{"num_hidden_layers": 15, "hidden_size": 256, "num_key_value_heads": 2, "hidden_act": "geglu", "norm": "rmsnorm", "norm_place": "peri", "norm_eps": 1e-06, "rope_theta": 10000.0, "qk_norm": true, "tie_word_embeddings": true, "max_seq_len": 128, "doc_mask": false, "max_steps": 10455}
MLP neurons of a small language model. Each row is named by its layer, matrix (gate and up: input weights) and neuron, and shows model dimensions 48-175. Each number is 128 + 24 x the weight over its row's rms, rounded and kept within 0 to 255. Numbers have three digits each. A neuron's up and down rows have the sign that makes its largest values positive.
After each neuron's rows, "fires on" lists the tokens most often at its 100 highest values on Wikipedia text that the model never trained on. A number after a token or word is its count.

L9.gate291:119154129138161122144080132136113132140135102109133146138123155135113111110087148105089118133091137155149148086110144115081156151142103155111117145146135122121145142149106129146165167134158133140122131164104096110144139156143111120111120124090179131136119132119113152112163123137084127167130129125118186109161116110175136167164112133144116122090127106156155144114100168175109125162112
L9.up291:162160162092150115105144136107115123108160117153117147158195144156149157129102101171100164121161130132123140131177115088098142152063127150157167136104114142115155116131162157127119117123127130165163127145129132104137154128124088133152112101115129121138137114134112164110128139147131124108149156073152101149134156153109114137088170157088123148131132089167115186092165116118119141171140
fires on: ":" 17, "C" 10, " Party" 9, "nd" 6, "st" 6, "th" 5

L9.gate314:155108145065151123133128113138114116104131117143110123161116160136094152157100101089116157110141125137098155147188123137138143152097172147088153104110120171122151116173153134122150102177125167166159122103114089119167097158144127160153160145135140125176127126120108142117127144126115133173141115136133129124111091113115117152143104196104137118113085106123131096071089137141097131153139
L9.up314:084106120142147106119118143135130142125179100106130147149147154062115107102094085173138142136147118170120123177160150095099098147153137153132143113067117151113131121154185092131130110117112145143088113143140162092123099120106147134143108158120120147156176127098108130126121157154139097152154097136132121120077099154090148124107126150092124175157169169163113181131137090125129139125104
fires on: "st" 21, ")," 18, "est" 17, "th" 11, "ce" 10, "nd" 6

L5.gate535:135132109109160081108159133158119105175098121137105140127134150150117105083120111122132102146121154097156145119102141143140113108149114144157154103139078134108142142155161109145143111148115122141127115137109164134188107092151125072136085117112123126130126131154139079132123159086106204146114144168097130177138141156131082144118138125125145169132092124125133113202141134145124124099151
L5.up535:100143125149141169161130147084155144111077140105082090084151117129174131165160087100135151118111071113150127152134133146097153157104134130157160091135138129138138128130123110103110130106179108127173105135120132085128143164130094121164135136120154100128130124134108158092143132141131148129128136140124112149138105152152108166102117172072169184183100128187120148161152137126113120108126
fires on: "\n" 100

L6.gate486:084130107109097088139148096111116127093117157138109182104141130127128118154124144141088137123108105115186100099122120085106123132141090141144114140153148141111123155135135116070116115150140133112086125151141144139149107131111138097129117144116105124151151135121173140117127142131152126134105107163155135145129086150108102133098143144089109154144084178146057130086157141107140146125136
L6.up486:106120127130118091194154100119113131176161098127141137108135086156121123093097153128124108132136087162104154144157142149103116137157126094150070142160146140132161134125120149128128149164176107124119140111112096157090150150153132106167150149124115105133157145082148160112127100134135063151108167125123144120129106139127122109141149151143124151120116142136082126130136149124139146125142
fires on: "w" 19, " (" 15, "ol" 12, " |" 8, "en" 7

L4.gate231:115105137087126147124111089139143120132104160102117146135104098126086093169149144123121080096083149144100123112123113125131171152131123128147126138126105142130147117105135114137143156112132125174145102134168103142101137124095170091164133113139119137126126120126115121153111120091145137098107173113173123101145138141157093171110102148132115154153116102142103137137111142122137067102129
L4.up231:143139132127147119133168112164086084151082149109146127138128103098159105133141107143127094153155148137154082148127102093146147151092178121115118108137133154111113144168150127127157154114105125148142129100121132102160154129127151146128123143138119109180123092099075077166128061196128140120130120121121172140115091106115136121067140132094158097168134154126163111117127143122122146136132
fires on: " fa" 62, " Fa" 23, " will" 15

L8.gate28:126091136116121160146151094120084091155109110127107127115112104157116106127115144138120127106171093122115158116138135137107092127152142155080146128154127131154142149182108106130125096125164139150110124135077135151119113162146115178116163093096148085103173150137161139123135127157121178097142108140174134117132120109153115119127144141103116099147148140112083136123092166104103138120118
L8.up28:122151080125103103089119152116112123088133119134157129104103120105172118129126106085113120142101167129139135118140122152127117160106086157135133086108141122156106156153125153170125134162165110134158114098160082132109173135129159161088158140103141106091118098121133144132121092127125141079154140120137121174137123112117150132146114112105108114137114146121164100126157111114091100121123
fires on: "|" 34, " co" 14, "age" 11, "\n" 7

L6.gate207:114126110142142197186114118144142130134145158093068133147110143132143138170105125116131122138116087156138152154127121131122114132117069170063129132145155165128129161152102143130202113119139124130150080144143137132134117112143145126133123117158153137169159132103140152110158105105108126132126133155126184133140095117126091156099163147152101115147121146159131122104135167146107151119143
L6.up207:100096152103133138135155105116158098120120125083093147113120127184131126138113120091097108153132130063131083081128112120092142158144121089153129162107120158116125155103104167121145116125123148125125146152160150142138136101126102099161125131156107106095137172187144179125130111151141111156139122132152134159135130155142131101188107130157086127153155103142103155102095156096102131090105
fires on: "U" 38, "1" 12, " U" 8, "L" 7, "le" 7, "3" 6

L6.gate671:073133099147137126108161127167097130167153119128086121127080123105103109106135114114104129111121121121164092086142138131127131103121097189108138125145122145106143123077118120121133122127114141133152155116096176151147112132171130153137141125114135146155130125124101124123128095098093159142101101193103158137106191178145121098133113105131158162155115139129147120134104140125139128117153
L6.up671:135075137093094153123151085134110112109133119161119133145153150140206111160105132131100146173115162094137118087151162118117128153116154061133145092086140161122152100131186126103155119125115132138116124130106124108124093104147115102131157139127139165146162132124166153119126119099121133098130121160139135135142121139159094116119109096098090128149097136148160131130116111139111169143136
fires on: "\n" 100

L9.gate23:114107097147155141104186095101153141148137079101091140125110124128103137140165116106160145102107123089137113166136155107130125122117146167098125127146101133181169165117137137134114133129152117119177130114110074111100149117150115123140095123137088140084140168147125121115144088142085130120134122176156166095159140101135096167125097138179111096128133126122114118089124145088138119136103
L9.up23:145128170180114135115159151137122118123088137133182131112109129170123156147149114086127126114118129148104129102130156126087143174179096116171081096168142094152119167128123127182157122140169100122161119173141123159089130151158138166126098173119148126139106123120096142152162106123100121148131129125116135120137111098163150155085143117126139120135149078112169110108176118153104108122142
fires on: " |" 24, "e" 17, "le" 15, ":" 11, "\n" 10, "|" 4

L5.gate403:118101084157142135128095122114118122094120127089102142139142116116148145164112087119119123189102090108161096099159154112130108120128109132117092128101095151159147122129074149121181131178096118121199132119143121155134135137090119060120136150178086126120138142118127200134155097145099121129124152131121116168137112137151103142110121081106112103134116102137163126141120180127122127100126
L5.up403:120078145131145133096154138121140153107120153126053095119116154116147140147123115135147119160132109141144110149135151166094090145118124140151106102085115118140130083129163175140153150176121094118161110090159097145110148160113117149188136117172142134093113161140168173144167153139137142130111111163152152165136134100108134138130155078144085115115148116071127149128099137103116115110123
fires on: "3" 24, "1" 17, "4" 15, "8" 9, "2" 8, "0" 7

L5.gate439:094142117102119135189146175140118083076161116171109104150110111157132149124114118160136123099122128127154121135125127124115110107119141150139113130121122119134129095129125160108148158114144120166118128091113146114100107133135114142125136151109108109133110148129103157124099124108130097137144108147130171114128131199136095154104114131112132136132145159194124131159125131113125087074182
L5.up439:152128087130137146118147149134101127123127126115141138091066162159138167133106141140096182090133135098156133124107135105119107121103131205146110144119145142129140169101179122108130137139144150087132130125123121112124102085110113118111129102117143127094135164128103087106157136124130170120174163165129129106168138138119170141123157095122148128134127127125074105140100129117133130183137
fires on: " |" 80, ";" 20

L6.gate347:095151115095122118119124139123135126139130141127132145127098149118130153095148139121145091139118135119157142097094141080160091158141116122152121137128124122099125125132121138127120173112138148130130129112132126088135126141136152139149116131124119125110152140111109142141116088106141099105147067153093088095137115156084120106111119089085132109171117163173115133142183105114106083139144
L6.up347:146118120127124124119123139087077129151121129131151132126105136152078153124093133138109090122139115162153104178151135120119148131157148139131100169121097097123141136127145155080131144152158106140180110111109115138090096123107123071111143123121113129111163118120133126122095121125154106088115144132126206104125138112150099090133135099115131135103110171124129131158106154120158075169138
fires on: " |" 87, "s" 4

L8.gate318:140126107134123149181123077100138083132146166135099096158149140109072110123117161130122159123105135116132124157168106085106170127129074149162158113126162143102122124140103134159120153146188126117145135110157153110129127123074138124106129131098146090172133139093108156125150094149136156120124098124128138085141156161152120115164121137102107096131096152130148119126120140128142104137130
L8.up318:142115185134153095141161144146094118113129121117121140142118145120154156114141114107110155161125157095140100145113096112116120119106096078177146122129144096119120164184122124117158114101142117141138100144124132167067111122137133139113156136144143146159179064065144157097137123094113062088157107085145126111136127130152146091132093113117127135140140104137121105137107130140145156131123
fires on: " state" 34, " State" 22, " City" 10, "y" 6, " community" 5

L7.gate249:107101109084179108113121138106151140117141074120149176161147115091143128137137115109150080149148161106162147110121132143093135131082149111097104085118086153124105156173151094133153164146091145106163114136109189135154088106100184142155125169147094113114102084118128123143174144108175137125128161133125124161169102158160109115154129162114151122118123149103124107133181107107150181124128
L7.up249:097103116091130119120122111136135158120096107150081121100190160121124193147161120165119098154134144139129116116126151192102159142149107116128116080150162120140138137120142119105132155101100135182154096154136137090132124101192182104138123160158119156115144133102115154114126131115120105123175138117141152109143122167124109146131120163145161144121111095093129153123101159140099112099129
fires on: "t" 31, "L" 8, "\n" 7, "or" 6, " Dr" 6

L4.gate56:126112150147154103125160161109125142136144106156117128067093106148124116136135119139125112131135114108100133102098115106117162124080110166105123109116166130122116151177114137121117140169115133126162146121158156130166100128138121133171147152106147145162169106120091132093112165091148116152090144157172094124086127155123102124112104142111148153141096141104102099148129095120135162126217
L4.up56:122119152165118100130139142101119126152086097088127123160150176124162105129133129136105109170123096055140147119118136173140114072117095120167131087150175140112120117153154131100133131164151098111132123134124143178121090159144132142113096157112144042132163123167084117163156124082132150184133121092135144133108152096099098164143087136132166153175124140120166103175172148155119104117168
fires on: "\n" 72, "x" 22

L4.gate275:147123159107162130129121157149113134131095128111096120106140128139160163134110096127154129167143133155150162099147140163157119123094125131138141128164090165129148106135117104148188139134122100115117128160169166144136123125128156139118089124150108113147106100130130157147148170163141111112182168133104113141106086095145114131093118122123140153132169112148147092112110089099113126088088
L4.up275:136138134143162129099175083104150125077125112082096145143156161106119122132150112073100102129093097114135162117147093107100122126132177129148084137114114130137142118101137159123138140128117142109125131095149099121114116122109129110158077093168134106145104165118109157122183106105159093175114140143145159152091173121147105099130119116126153124139145106124131144125109123112111148128154
fires on: "2" 28, "5" 20, "3" 11, "6" 9, "4" 6

L6.gate372:123151075118138133155138122109154119120126102106123147106117099152152141143157113094141168183124103126163126154127116116112152150169166124161139167104110163077092146136113093142156152166107126113136153147116152114161118137103109094123173093158109093155109142144093177144072124128116154137092094151182127116073098137109106122120097161163099119139128153140136103125147125145084105114127
L6.up372:131083130168106106157113080115165176128136132136092143129118140152192142089117113145089111152144107135131125127203165171115128133130135127129134099169114164102146111138120130091182122108054114143152160141156110116102133128137140156147158162127107145104134112175141120142168178099113112131116143193103120120123087136089103125140122093150108140160165096123127112122104138108114091134095
fires on: "00" 15, "\"" 12, "3" 10, "2" 10, "5" 7, " as" 6

L11.gate383:123124124124132109098126107085077149136156150144106075152108117109119171157112127153137147107122154100115151111129116121132130127134127145093094093119150130111133111175130135116099121115125114123131153140128115097104116157121113168144147152077108111142147140135082091090139165144112142095113106151090136081156148149133116098144142096108095101111128157079122105153138111135104127173164
L11.up383:080087119127111146132099166123120145145157074125116095124156167108147135124119181115137111160125137174124109133150100112145089143134106112103149116141132143145130126138098100126120164150147131151146150123100098118128145168128167165089155146132147083116141139102090156187118109114133159136118141133087154119100136094146193123120102138121136115132124160094115109144132141094125101148120
fires on: "\n" 17, " |" 14, "|" 13, "op" 6

L7.gate262:095097120150150107135157104112139127144138161090142103150105097087102190125105138162164142115137128120165106096106157105111130133126131150119137120141110083171103114116177123126160167177118209165150138130143113121129076106121161121136103138118128114138161112139077138104151143133101129143121147129148093153140129138175133135134126134112093087127114113127137095127125117113092127148146
L7.up262:118135085135159067158128116127130124153148157171149107159107141136123160111097124155111134144102106127099153133129158125127129211132155154129111086149132113117093117130121144176136145152124128178160128087163116107138131139141158157112089121094135132098127134172111139106150095149103106126117147136105100136149096108132128153119137138101099113103104142138134120155162125135113135150135
fires on: "t" 38, "c" 19, " d" 17, " one" 7, " ex" 5

L7.gate595:106142137100142131148117108077130078102117127111136168098067111170134069129107127103108107115104147132144098128156104150114138104141122172131103097119151146134129146149176130138169153081136129181180114158130135126142129108109168125163125108152107085114107135099139156115113093093145133092147123120153125137129160191128105130121116122154153104183141164120115139159163152149096120133127
L7.up595:148136177113111138148132088120101107146155154151128148084139108094108144146139133137095160120094158137152106150121080064095144173126123157149144119147103069098124142136137113164121111130117136166107108111113102157104111101107111129158102120129112184160123114144100194079120081175161183150147152145119110080123119150133145173118131156127152152139130110159142124125134137123166114143084
fires on: " can" 41, " would" 18, " may" 14, " could" 11, " will" 7, "st" 5

L4.gate651:102099136098083118108119133124080107109108100153096128141117129123152184139110107135136116151119153118160105109115123153121114129107110114114096154115098114093104150153107103129138118153157126117118119102108134133083161161131112134131155118133088121089144125132120152185123094098143151106112136163155095143139120148132096120166124134086147135133112118140162113167159170134130109124149
L4.up651:125131162137084130121094104117115119092140086177112120129143148144118113134133116118135184130138144117118151117160145132180090153090085143116104160117119102140107125113102144070115086136158143109128138129128124158162181152180129117090102092130110123093137121140131106116100140117179192147128114095120141146169093103155135145052141118131129101187122147122118094156117127097132118166137
fires on: "s" 52, ")" 23, "ation" 7, "ations" 4